MLP neurons of a small language model. Each row is named by its layer, matrix (down: output weights) and neuron, and shows model dimensions 16-111. Each number is 128 + 24 x the weight over its row's rms, rounded and kept within 0 to 255. Numbers have three digits each. A neuron's up and down rows have the sign that makes its largest values positive.
A block is one neuron, or neurons of one layer that tend to fire together. After each block is what it responds to, as a language model described it from the Wikipedia text at the highest values.

L4.down182:128138172125074130120142099103110099119153109134178141138125129097132176092152089116142116139117114100123123107141075154117122147109166118109086120153105129143126121170148167126144137096144108095144123153116138164114177129111135142167139123117144163164169123112104116121118082142128118088
L4.down502:123155103173096106153109198090161102097137176142134082123125136111104141124137144143102130112115102121112125167111128145153131087130141144149144103106109126136117122095096112155130095151121142151105130137109132129072119111120079127149107113128159139129150135107160137106089127134115135114
L4.down702:091129082137140127147158098144112085101141102157177077114144142124109076126138122158108102139156158113142131120124120169092108147135139079142109142118109128114165148148160132142131125141153118142127121148159127121152111138095110155123152164136149144131139120125120103124136164119146130117
L4.down953:125117105094120121130131095111105114131161137102120187068097102120116109134135156119098144089119138168106130168148109134080079167152094111096137113112144078132143135122143076099115159127094156135125173121111125093158114099069139145127106111109130104125114136111113088150108129168096139104
L4.down1007:134090146114135145145139079111132077157113109127122139105121109159177146112181128139117093141075138130107160098148115149123135179153127133118151156126136090144161150167115087084116115115123156157122135074120128128114160133104129179137142157148107140122124110154099151125125124136115156139
L4.down1229:109131144116159096120122153120093126120146149124124142128140120115137106076138074148168140126167120138133096135102122114097141167150154115140165102151156120156140138104107108128123115131139115135137167131170169133153101190141130126140131168107140103059162144129171091120123156149170109099
L4.down1245:191131131097089136115143129112158094103151124120151106076113107145141115128096106132088093126094157160164158162109086157100132166160087094119145118125108128119119125190147171131094128097127130119112141173153120137134147129105096107091154143095155124138125128138135103127128154142185150148
L4.down1315:178149143112099134106124146102159159184100117137100133138092129112145147104122144119093133104088165097120080122113108173096104150102180150120108112129105120150123155141123108140132133108088150081105112117112138123144090167138141122115174169169121166137121104144151110109109122136147118152
Responds to: The token "as", mostly as a standalone word (as part of, as well as, described him as) but also as a word-initial piece (asteroid, ascending); occasionally is, are, of.

L3.down95:094086184143142150124111130083157135112148111169116136150109128150149095149146168128120137100172168167120151140123096146115139121142122092137121093091123160124136117152097105098129098144110120154078124124103103157118121098176080116121149129129128145137156159099123129120128125113156067145
L3.down394:107114106113097139091151139125128115109131181148161151128136135152144078173134145162120128070094106155117126100163107135138141089099145116151130109127090143164148090106105114149119117113162118148106180129095138129121144057154125179115130138113158104150110138158130120173088074149161116124
Responds to: Participles and clause-ending punctuation closing passive constructions, as in "was made up", "may be interpreted", "was held on 9 December 2025."

L4.down75:093169137119150142093129152120118126105122123064125082121179144098108153165071112139159125175139141112087133119143164113101109110110100092153140126149138114118151123108147150156100112110130070124158176107129126139090132130128133136163107115124133122096194149114131131096130151169161130102
L4.down219:106160113137128131148132129103132138188146147161188096144137160120144142129142126172149070126139101139141156134120142165155112119161112150149109139161133094124110159139181121105122107094102085143123105136128128114160149139116124132103120115142177161120147129145115182136144136090147127146
L4.down362:083168134104167120097161156146086108101124150145168126121134151109164089118133129131117089144106146137155112146145134129109093131132169132162140153126130123117158167129150176152125152133133123137068115125143103137100132137149085178136087112144092126160109095150149090129097140158121133159
L4.down470:140096187120101171133129140124130078143090150119152110127108101140136171111156096114126087116152130143139149103069132125145133159123117161151113133130137159088150087154095119120124139142168123145126155130147100163115114141138110149118070116126139126094125139142112150120103094138164144116
L4.down849:141135101106158130165156117151149151124122122116141134152153147147099125114136161141106104148121179139120104159101135132130126134133090148161148136142136108135135140108136097118111147161145146124138152158137119134172116126091162134112101179151074145158130086126110161131148089131128145158
L4.down911:118152120122088126123137150097123122139131141132174159132118131158152104115120116142079132178112124112133140114094121129090099126130119100149094117120121102133148103095190119152157113085126126125129154100114105185156140148112107121102132135141126119118155104106131157102136170157115154126
L4.down1156:121136107139132086109088127083143144133120106106115113147126122155142141102131148150123115118118111133133069118141146119072137143155120142131101114131093125142162128130162081096115080114116114152123135150109128127146149107124147120137137179156120109115094147133121132111135141123139116157
L4.down1211:116135140153101066165159140117114135123134123135120109160092101180143131145107066115154150129167098126137171146123129169129115102106170133143118136151157096119157122092108146111115164166150129157101095088162113125141142154124123119130127175117165080134119107151128130155114089116102114107
Responds to: Nouns naming a creative work or medium, mostly after "the/a/first", such as album, song, single, film, poem, composition, and "violin" in "first violin".

L4.down48:142112153169112131170129151156130070108099143134121119096124150102115091133129114135112135128132106124125110087113079127137087135131162128169132089115095117107144092117119148147099171117129080122127146089119131157134123159123123087107119124105122117124078112118151075109110157147157138098
L4.down110:117098135158119129142139121107135123133109120133115172119131122151110119117112139119091128126117102158114144150131114114124135116140155164127134163081139141085125121108126110104094119151125137117146151136117112159107092119175106122106131103139156114128146099144175105132141129136154118078
L4.down358:136129167139128122134109096064160095149108150122182110096091154120152131151143115104141158144102101116103094105131142117148126108068144127110089105160135111137106130103115131121100090129128091120138148143149127148149131116147143130140148140126139109141119129115158129127114115142088130119
L4.down422:143165121166118119138154131120122118121126123145139149114135138137148123094117127144126129104133131135081135132118120143073137158190107110110149121170180126116140142126116152106127128132126076123102136073135166109141125152170147157103141157118158115084117137178174153074068142113137110124
L4.down521:127125130139128140108153151165133136092104133112127144119155128125133124155081142124099109133101161156152128166119143094145098175130117143085104134132123100132166091104153112118161124106090118137137097168120158158131145133152170124104156129190112103151153101126177160149144166104142095159
L4.down653:131148169143124145101086148146184089147113110125133136165158095113129148162118091119151146116119120076131179121082119116079146149120123059128126108127134113066167106094164140146190128107133119127142146096141128181106150074093115111138154093150123154141102114167163062137134101128105155134
L4.down790:128113136109124106148128156103150128163120133119133121143113174144104112192163118075113142116154097100133139100110120150141158115123125103142115155091120145138117113143176139136161093106142125072120125182116114135130129119087133126111167150133165115106128135140125132171147110099096155143
L4.down1228:135103095201134135133118126122134129118118114144151131191144137129128145132116143102105123146123125142121135111152126129148086125114145131126107149136115173140133102159154078144180128153159110125105141118133159103117100120102140119137104106136148126145137087171122126140136123126076167121
Responds to: The token just after a sentence's opening phrase, usually a comma (In Japan, / At Microsoft,), sometimes who/with/of after an initial noun (Students who).

L4.down21:117130146117124170135131152133165101133168118090111143148139133143169152155113130100077092139138159127135109126108111141126129135156087164155159112138156134161122128129108123134153106130170114138090087130160116163107142135099096140124150156150129141107176106140126118164112075137086123126
L4.down124:118072156122113140122140134108138120158117129159136119170107117070096150145115154085166162119110102192115127132136129141171159155157120151148119097127108127151094093136109096149128097072102081103172140112142139085136074142136160126162125143156145139116129099163137166112108177129107173166
L4.down175:143121121131142110155090152097145121130167120130070125116118141138133107151166149158151142140104126121157087116140105129141146110111166159116160122080152131158116105183101084144135141190161151124172143132126149115119126093091134120096176078150122106124093116130137119092140122130163107138
L4.down323:126136140136181119127119108135121138095143143129120138153109156106151150073128123170106123126168129117146135129146143137101129139213180126166101116129146114140141134147147140106153100104186155102096183148104111182084108191146114119101157090099129138113161160181136112129136108192146119125
L4.down347:172145099084184125119107128143131133134145116075097153144164143099123119165075133127123136177124119186141137095125122079130095135168107167093126153145131126184123134122102142096128184089086141129081150121124189136127104130113088146108105198136134117169096161119104125139169148128131148156
L4.down936:148130115103140183089084134132138136146110100113121106156096123136126127127118128121134164128136132102113127141165130096120089115112120150102123122106153194174121140133108136151148128116143151140152118092143203075140089118093133126085155124131183156142157155119153125143133085119111079096
L4.down1060:104080097102162119175107122105163179101152103127115163073122153186114164149144171137133160085115159160125185141099148132145097119111152093143172163122152182158165125088135126105106091150103101110157118121115092142143184115160114108140116150127145111148152113134117129085097103152143099123
L4.down1305:145112140116159127128140120117160130152126104160127134107088169115108134134105130142144119094157107151138111191139140159139092144089116143174118149159108155130121161144112143128170133109105128126124156109141164173146106112127093147148107116141128095099151143117128179145116116137120091123
Responds to: Tokens inside birth, death or event dates, mostly month names, years and the dash or "on"/"in" around them, as in "(born January 14, 1990)" or "(1869–1940)".

L2.down473:118111153137125167085164122054134080122130123116116128145172112125125097128141110140171123121107133143100111123128166071149184109112123119149156077093147138140146141140124154136120102142169131149106107112083095132104142113135163137117124151127127130154104152147136108156125114156117149106
L2.down880:114155115142162191127153147043153141149152072110141076127147147127086114105106166138123114077138175133127145131146119125121122202143161159146112133138126135122139115107133109103149115109167123140136106163108139104111137144134119133107128137109150195140129118101189108114153105130130167118
L2.down1063:090112099154179145110146137091067146149134138106132133168111157143115083130104110155142129144098132137102147129126129123174140097091149130131135126121088167123141102147115092108113116149115100163105097128119062117118112080124108147153119153165114151124134136163133111102135089130131139097
L2.down1343:114130148127106145146120132130161117152115109122133107151109157114096069139097121076079149116148158097122118096132115156171101109101177102145128138103107133118131149137114120140115132168116129132128119139082142098140134144113139177140088104143138125145087092130114125114157122114143128110
Responds to: Periods ending a complete sentence in encyclopedic prose, often before a paragraph break or a new sentence starting The, In, He.

L3.down604:141102132190091126109128085130135132162136121149137173113161135148102091107125154156132145131157143137152094103101101113102117118120107130159133078133099073134172093123158162093122106130121132147120097147118110121129181124147163103128118136133138105123125126134105101122150113097127115134
L3.down1229:176139122103133134141163162141137128168088121098103097121146147149178097138127117108145138144113114114127118068102171100140101117128146128110136107129125140092146102165129108125132121103132105128103111126130102142142097073163160108166124128148113170138119094126121101166135135119093084143
Responds to: The apostrophe token after a noun or name, mostly marking possessive 's (band's, film's, Napoleon's), also contractions like they're and I'll.

L4.down62:106159168090115149110136092179142125123118136140139135152129138139104171105124107085128165146145121162126096114151173104116139148117101139157184081161123146128177112089135112124120121091152138141162090135178143147119156116116079127150131101118140133092114116167079120108160144103176125148
L4.down341:128154143154149153129140095083144123138086154122148103116123078115119142143095096079166147164119114107111120134133121130104101102121087159125163109150125127112116122144136092109110101150108109151091135148114155088111121121154130153142117111167096154079132137132149166132128120075145083135
L4.down532:132122115115112116084140116133168105125092092142115157106120138105143193135076133107115138126113111148111125138135132150140096126102133142129132125131154160123179107132127131150125129081116121092134084077146153153114123125102121129101124114102099089128112130102130094096128184139149137136
L4.down722:138156132113138109165132063161102155128136151115129111093140148070149127112102107108131133133125128150127128094126091127151094114141096112102129141112094083156118067129158100118154145121103119124096137118160120121163146167095115151132133169139164112111146123136138145150156172156115126134
L4.down758:090079152163137113135138102106131145133125159081121105121136125127152107136125188131145152109130136134171128133129098158138141170114112120139119135124121133122088145157114125082136122136140112145128158162126067108095087126132165070078153151102098152162126088156172117148119135113109108157
L4.down1061:079122088172130121105145081108112113119107124166123163142136109110125103102144156081107141140120165137143150146175142107132093145151148139142142116155164160159088120088156139133160142123146167114157139116080120102152119129136150096107116142081138091103115146132101168075134125147156079104
L4.down1163:151174147115124114128128128144107168112116179048141150160128164120116116145125148142132142100113124135152103128155144146139149148121133100144104140133121163117124110176144102130115101120109130134105137127099142167132137122124137124113150074103146127138151100101132157124090155127126129095
L4.down1216:125095123078160128098120156152088148076079188129169142153101126157072135165123125110152148136096138147113155132175142165095152094122116139130143151147153107113128111146129132137132115121127115132125106123116127143122134148155106104107171133121111127117137126163138141130168151065209110189
Responds to: Prepositions like of, in, during, after that introduce a time period or event, e.g. "remainder of the season", "during this period", "later in the game".

L2.down125:162120138121129179126158110139067123155110174165129152134147152083136135145134115120156136148130124130141096161146083137124155138139106116154141131129143110091103114185141149138130148124115138111097147128141121094106133162158123191103143127158183130133141131132130161184160140092133124123
L2.down692:149118102149147149123114100114129115102131164132151127148101150148117109161093112157143119151128122131106134195160089181135148167133120136133167092165139130141135126113104157123108148097085111141118124124121155103107106104163112160179101131186127135155131159131170119156179099073129161129
L2.down984:100102133174149155095126169126062113129096108122149141207089118115113118119148124100137135099163139134152123125139091143121139146125102122156149104126082096142120129138144119143160147078123143110128110096104110144173117121151126147115129195119129090103164138125152121181179114088153117089
L2.down1059:106115138128097143120119068154133118187121147139148126152164157136141108118124131143167084103161144163120139093125132141102152154103099121110100118091137150143075111080082114112161118085114173116118101150124123129118145128134123121130156112163119110134126156127144133115176145125107110128
Responds to: Words placing events in time relative to another event, mostly after, before, during, until, since, often sentence-initial in historical narrative, e.g. "Shortly after", "later".

L3.down10:160167127118156190121128109181141151104116140116141102143151107106109133148128177131099127118122123134075166143151089180125117146123123146117086142147140133073177156116148122107135107163111091102154134105121107179124126124148112122158151126122108111129168033110149093132099133128127132142
L3.down444:134153112119117096061145155094131110130124124182125129130119098103092098107118166153126151108140181137154167123131164135078108135149126144097130149155157132172142107118110124142086163093113119142130134130119118105129087164114170125120120100139128087158132149132148137146138116120151112126
Responds to: Fires mostly on "during"/"During" opening a time span in historical prose, such as during World War II or During this time, and weakly on "of", "under", "back", and stray name fragments.

L2.down57:119157147109096120141107104134140122130142164141090128140102145131145095134112165135133161191103111159140132128089062156139081127082084124090117135147134152134131136093118128122112119118121088169110104120162076106126127101118120161113083115158130140128125128153165129124124119141128112161
L2.down250:136155115119153106107125086140073154099112100116162122142126136134145147173096167145159120111119115098112165158120134183117153124142139139163130137146129140100124151110160081101177124122131141128100094134151176132113105143133106090113145112126131138132123110135087134102104102149137136151
L2.down279:159150135132160135144145129083120115111103097142131129142084158135114152153097107112120100116126167124143164155072126123142171108126110112171091161164094150120153111136088086117124095154123118140105123090129140152138148167118113118090136168132127129103102108139127139143099123115133119112
L2.down1132:118155153151115123156154132122124144153114109123170110130141151128115119121142137132115127101140124143083179097107098121174107107139138112152122113120111143096141143158138132095133115093123112107124138184136139148150071083123104146117141145145108137161120114144074132123113178126120122101
Responds to: Semicolons, and clause-joining "and", commas and "but" that follow a complete independent clause in narrative prose, e.g. "years; several", "Brewer, and participated".

L2.down310:134129167131124177095147104127134131106175106153117123117108142134161137144131171162139126100169116083101129161193095095141147150142146104138101092114101136110107130130144129095115141136123123107126088155118126127134101125116143127124149126150118142137143130113140140105113122110156136100
L2.down578:193094127134095120141124121165122120099107093105141100132144130150148145144097167148154097129145133118098139106102080122121112145134136103112093114102118141145138108128118127063141102128130133103168124085136095169122077114152111146147137126130106164096148113105114122114112093122138153131
L2.down603:142138178159099125078145085124132141097127149152136139133094138133193106109142187105139136139158126156097089123154141100167134130138132075102095154129133153074134169164156131133150111147128146137138137096135145106169115125111125127146132146120156147123157121095156116085142136113134138108
L2.down839:058113135114117110135116129151137127165126120158182104118113109103134121102119095093117124157120111182115127167129143156184141125129163104123134086069080101123148126102109119153061153092115170151139146150100109089144132144110134148097145129102123151094087142146123119081108146094139125128
Responds to: Main verbs right after a subject pronoun or noun in biographies and descriptions (was, is, served, played, being), plus "|" separators in sports career-stat tables.

L2.down98:105129157077154073119147100151118179148113123074139105120108179148130128132137099148143125157149169129104148151164139130089148123134113152107096146091117151128150136123138138095092113171130133112142128157121140167149142100093154097150135132161112126134153120153162142123116122145109101155
L2.down454:126116155125157147165127104155104090110142114106112123124170130163119125085109115118133123110120143089091095125120118085085144147119124168096133145123131117150145071122122154106076121115114090138094125133120110124137134102130125141156150121161153116098110142108090138135112169126177159146
L2.down900:127072085122117101143078130155081139178093109100175164110135095125125132130169132145188140136145114146129148136137119135080158114138137116124118132120159129101161134150129163135145101085116150075097102150143137153129136092091117104145096132166092112122164159162157100126149116121114138168
L2.down1331:102149077113126122145150103169120109093066151142149111144156128147118125144141103113102145160150175130128164103103114153098150156104175096114168137150165174120089118147095105094135108112080108131117129111126160104130141110141135159114099081119157153153140079138118162134099110158131139127
Responds to: Nouns naming a kind of work or event, often completed mid-word, such as manga, poem, book, film, Reception heading, election, documentary.

L4.down135:120130097114160154172110136125151127111117105171151151138163116120134149181128134099103103140113134128136163112116119085153069150165144126120144175115114100145100111106147111124139150132150148161155141128125117132113141103158105091123174157133128148153120125126099145139146129093139113141
L4.down607:141108148124106136124149110134158150142172160121161143157126127074130139119133132135119115135127122123162119156105161144110145135105103108138120164132141126169107106140103157097145151090099120117136162125150143104119086110111123131131118119125158116185113131164150062179154150116133151113
L4.down728:094112164160150123140117136092141149145100128137098183130096145086132070128105161135106119133119181136118126130143107069148103139109148100148111139140116139139140129102131125080137149114125099146160132119092132086158168117133086122111100157130177131121116112117105127132086149133087151134
L4.down878:134111112134137134114130123108145125142103161130175153176158127114101114163121143104107120155157124158104110150137131140101127127111132143100130113105113123089136153163120141162134122135132163131142095173094125139166096139106084131100155138096097121138079157121109140148092162139177159135
L4.down1118:104177084069124115101112132109161140097115089120175139153133120131135136129129123088096146125105060111111148149115109146099137139104112188126166102161101163113157178101146134111094110147161155122145110106156114090177111139134136142144112103152123147147140129125106127138132167160179136119
L4.down1206:095168157105120097101135129127130103119128114146130105155166150106135147071097152167149165140126115094174126122148102116142161156183096150143167153119135108084130141130114122134105151100156121187161127166153192146106114177105172113111128140069140126123141140125156109106079150134147165125
L4.down1274:106137097150098131122137126125126102167171117124095161135123107061134138147158109140114133147175107141128158142112106110124188139140125105150075103131114152140116156099142100115107119118067150143103109071156127138116141105065140133131156146155156167122105166149108086140119174147136152088
L4.down1324:138110150130172125146137120126171115126130135133143114086093101108143122141137112069113104102139110094120101141098156123131146129143115132108095095102116163106123146153082131104125115152120120140119104160128130125146125094122097186099133170151121145122087118129131128131157152121184141110
Responds to: The first word of the predicate after a person's name or pronoun in biographies, mostly "the"/"a" after is/was (He is the founder, was the son, worked as), also verbs like spent, left, joined.

L4.down77:163099116141102141138138127152097127117128190124100187090105090121102143123135111091122151129123139154107126110101100111100118145111119138090117094097123176158123180131154100102093123151053195155078156126149098140130132073118121124153082132111119124154136118153083156133091115140150107147
L4.down338:126102118145139132081137131111157109124149146121114125126119147148166127111130113118146177121122122125162107103124120151137150118077145108114125052143121138111108093140117122132136118124097144139090163087118095125136134106180089135116118137102156178134115098161054127150141156146155137149
L4.down349:092083119110128097112158093141117115145110136153111132132123143159174108126100125152108088088156127146081077112124154150110089128126096109104092090114164094122080139071122102122096143132124148126132136131168140153104138158109139122141118128081158120138125095153130118086164080132171123113
L4.down797:149120121161153114117091126110122148102147123133183134164110112106133108132149142131138159137152148143123112141138108108104134123121124141071141186160140181158086093139153109132157187121111162119137117171143111144154132157160132133159121085154141127150133113126156140161138109158151121140
L4.down944:141148133119131157157162144102167103113146094113139177159111180122148106100145118123148125144122112149142132117145126132175095133146126121146109145098126163090162149094168159170142114126126142127132135110106100146119120139159112124096116130095169084135140157117105145149091093120152143139
L4.down1029:117175116078140124116115108143142118119098152099112100145149113133098126150153113101127114086114139119093159122146121115088133114125117093158106118105125143090129182118180112136129121094094147115129154146172098179094123167149123138155154117077152150115126132160098077121133135092139129160
L4.down1231:170099124155126150140139135124116128149137119119119108114157149098152091118123139098138145138152135073131095118139072155113119159131145151096124123093102105166168101094168124095057139142122112170140133160132104127127153135122093103125118165112162145121141132143126148118120130117083133107
L4.down1265:156142128147126121100156105115139128133130152114086114103175090092110174193155148075077154163141119129100115148099107111141128103164131098113135087143159108167106122093140090140163135191119118118112174091120135116132099128103132113116121120165144107088124103148112125121133079185117140178
Responds to: Intensifiers and adverb endings before an adjective, such as "more", "so", "very", "-ly" (fabulously, extremely), plus some stray mid-word pieces.

L3.down238:150113125192145144124141145149136116113073127127095120081117125126116108107174110118106122095132151121107142127114112095195118121147113153086129135142144110107156115092125106122118165132084115122101186103121110082112082137121129129150130092111108127170151143124128159094148143161116128167
L3.down506:177139121145139139095121127136131134149170115124099099110166140129155108134148111105149128086132140135130148118150114154171148134103116149117107181136153101114117169127151076115150145137123098139144109119128113143102117106131179069168146102088125121158111173112094144119169125148129127151
Responds to: Fires on adverb endings, mainly the -ly suffix (extremely, emotionally, remarkably), and on degree words like most, very, so, rather before adjectives or verbs.

L3.down88:137118113136097107117107122127133119136121097104158145138132131098112132122121137126126126152109110138110131118154097151151189160153149098149102151136109097146149162085071108144105151142097182097137110048172155123094091148109123134150133169112125134095151136068153130178159109123077118160
L3.down901:121134156134128153100107107144112100123171118082162107145156179128110143126164095102138134119086146123158140083083145141164116166103115105114070125183157173110133113135117094123147119073107133124128114082129129119127140114101130132105123127135170109172120156134119102134124136109114125167
Responds to: The first token after a proper-name subject, usually the main verb (or its first piece) in biographies and plot summaries, e.g. hit, dec(ides), ran, wrote.

L4.down384:081152135087138090115110085080092071108140145132132140122163112139139128107148139102144142131106112158126162092134169129091128130119153167125122085143104090169108159146117139141172149141138123181131150111125118109097135096163142158124161109092108113124101134134070130106142132146145146145
L4.down504:105131136095152140097103137135107105107107136117114126123147153128139148080179150146119107121131131103151171147128142137165149177092118076118156113092085125137157118156122163110121115110165151132134114119111148150128126136179122142149134114172146124168142171109148183130127132138138144080
L4.down552:165160138119097121150145114097117146157097151127164149144101104165163155109134134139146132113180096137113119091127083173131124113120126136160165116066089093128127129165156116124121150107144201112115096173145125081146140147151106131095107135142098128136131134144112112079150145111143142129
L4.down857:165141120121167096115105144113135167162111185107091149161119121129128125145096119136141080101100150108151114130100107113124118115154112115146142127148127117134164148126088157118142102136124118135115128126145094124127154133105148103149182086110131131224089132111133163147141138164087099112
L4.down1015:128134132071125079156157093161114170157106159131161114129131149118133124123150160149151126145144152116123127141161105095104103091112133114099094140135101114122129136079150121159136213108110153098156158142120110158123139149143147120125095158093105128150156132106124179131102101098149129132
L4.down1113:119134134137118137110117128189079123128101151096117122131109148145140149128160115166100167120108127158150089122134121131128126095107196140133107108134131087137123126107104143103161099118149166106125110128102109099120172111078107088160132119144100158152158155164147128108144135144136118085
L4.down1263:147121110138115098126112125120114152102105153108122139099168122130101083157160134115156103085122137093128149166144129136087152171153138103153114116122208096131125149142123123113084121112115116146112145122094168114147156103101121153078148113102184131143132124113164168102120084119134147111
L4.down1329:141075122117130091149080118188121168121098105118118111147116090090117137146115085137097130101158168148106121148134111140183113137124132113111107138134137112105139094105121126129156159107112146137134137134099159143145180138139141127119129116153127156177122198138118075157136101175098140118
Responds to: Words inside the titles of songs, films, books and albums, often mid-title function words, e.g. "Home from the Hill", "Break Your Heart", novel The Wounded Sky.

L2.down224:075114139150131167160141145118154166119161145144164098133138145137122151128126084139114097184164063113114110125099098124123151101128115081138144097126133089125128128164161086164110102076072091084104120145115076134133133140123120144137125169139136111113113161121105130144095166135139152120
L2.down315:135109089129128102095165092124157137131067135171132136113130154100112184145132115108112133111172149120113153173133092134151124153125111115152178138140113160150126154133131058106150115132088112136140121117153101131128104174183134132115113078165180099107134104131100110153115171110134107166
L2.down571:143130122130145134149132153163154101115173110088126151147131106148126167120083123116101109109172149136180143150133191137118137150150086131136124152141102102119111119098125130098174090159098117142097154109129120159145102184158118137162117114123167108126116133083179146113127135116116147128
L2.down1207:123112104121126141120140210113127121147097130128147061104176122155114107121111103105128124121118135104091082136112125103173144121139154085156164107100113137111156158157163114137139143126094060145101110115121084134131108104154145091073177110130100125147152119179112116140141154183111141106
Responds to: Final pieces of adverbs such as -ly, -ically, otherwise, and standalone adverbs or connectives opening a clause: historically, temporarily, however, eventually, then.

L4.down9:093159136164154160136159110119117090111126123144099163192128097120140139132107091144136125119102160160105106094121137117061165100106141160096125121084122160129107129145110110117119108131176162129144070128102169147138133147127147125151112156134142154102159090132129097145080136114122132162
L4.down257:110121155090138111146133112128141124106092151135062118150160118114150143129083125107087165098105119120089111146123172111117157132104125118150160065108137152111111086127111143143108102143158117108102143092103119169139133115080099135178166116153127126127157117151134124124128118150095139081
L4.down299:208115086090161152119132156052116131156164136094137119147115063184143138119149141150190162142126128139149122112146133107185129122124129156117117084103105140127134111136169105110138137117119137189120155114115089099131115095182170161118135119125116142133145124177071075106086112133126162116
L4.down330:111129113087129112103149126135115089123124110105095127152149125137151116111131151143136164113114134103102128153173112133117106112114099130158134099107098083151113131119167131115158133149090123124123170162110123121115117140144169155185157114131144150131133129062113133147122159152127130130
L4.down415:107119113135170145113129137105125099103121127120109106138129129118145081127127126138141106097118135127134132111173121155144154143153128144134142104156134140125116110144109122147120098131173137135127100091078128108150110138161141142115129142100123116095151133122153166111133146111132140137
L4.down533:146147113164101107118132144107116095106069119153126106096139118144134086120169127117166149133142136105130157114095108148135158102141152163104131122149104135119120082188134150115120139136138124132135148104143120129148168146168103123137149152103114124105105145060116111088134136091131086157
L4.down967:098109102191139097100170120135157127136111105129151113133132141133114118131121139133117131166112123110148114126102136169116150132123163157153162160125112124162142140136126076104113095129114142146141132115156100099203116086154162127145112121138122120129120075117116132105131135126118110146
L4.down1342:157141150170130114137133138130124106118132164147111141156131148153162116109125164134135192116113096125126105137142158132118142092164126116123133094124094119092138118092128131146147137183102142090143133144117127116155149096123102127137143136152095136134114146113179144143119175122108116144
Responds to: Periods closing a complete factual sentence in biographies or plot summaries, as in "career in Paris." or "married three times."; weaker on closing table-row pipes and line breaks.

L2.down86:137101154149099157136120109137138133147122149127129131139132091132129135133112146100131156180094113112125144094140126172123121127105152105151124094108123152127147125137163120152116128124167101110120140136158151112128128159165138172124091135149152101149154173112099103128115081098185132135
L2.down215:139132159115123148133128098138095150155100124159115107106096173133112137167107132128146147099101130120138162118159139133139102106147125092134130188148154148109136147124150118080137138115179109116081122125153147094132126118106150131126140115129096132135113140137135129102172114157128074113
L2.down932:128159132145099117123118109096164154182132123150156130163118119119097144148133141148152112154142112144092148114127123145100134133123103095108118140091173117087125103142122079097185130114138113089131118125150184126136118164099152142130166103062152105124098151116117120131129108112132147115
L2.down1117:120055126156155108172113136113106162155123099113109125135140157105119089102152089134117102113180142146119116098131140125123120117102149133100143128148150135102111150121159130132103101134158105112129138123185169115128134156158126145118119101126124132151203100118094126103173147127157135141
Responds to: The comma closing a sentence-opening time or context phrase, mostly year phrases like "In 2014," or "After Alamein,", plus table cell pipes after years.

L3.down199:091131139114117154103124111123158132135159147101096142119166093133133108126109180124118163127076111117112085152134144124153086143133123139133153120101153116149098152121122140162096170114157122129126142136113126103170103106134139129136187147149132075195183115126149106119141122111102106117
L3.down951:108166113114173134134124117160155097137149088105124153119152122090140107095115152162102103104127118118103092137142116104144125171143158129148144118114142097109095139089132121156130123155108118142135122105088152068165117100122099130133134164107067096121139127118071124122088145083115108147
Responds to: Boundary tokens in encyclopedic prose: paragraph breaks after a biography's lead before ==Career==, newlines after section headers, commas after fronted phrases.

L3.down437:090130105118131097160154130126094161119154137081149144158164105108159169159132157120093164149130128129165094088163080115110127188123136086121114120128130122118112132112097163124085139134133131107133130114141144160149136160156121149113102147169110145109126128144146195127162184124119089126
L3.down606:103099136090092138141126117090156157161111114130115135132143087082135112087106118161117111158109130140144118109142121128125116173141126176123094137115158148157124085141147139130156164114139122127132168137138169104091102150153147168103105135135154094126130124144157143144098125134176125122
Responds to: Month names in full dates, mostly after "on" or a day number (born on June 7, released on October 19), plus some years like 1974 and 2019.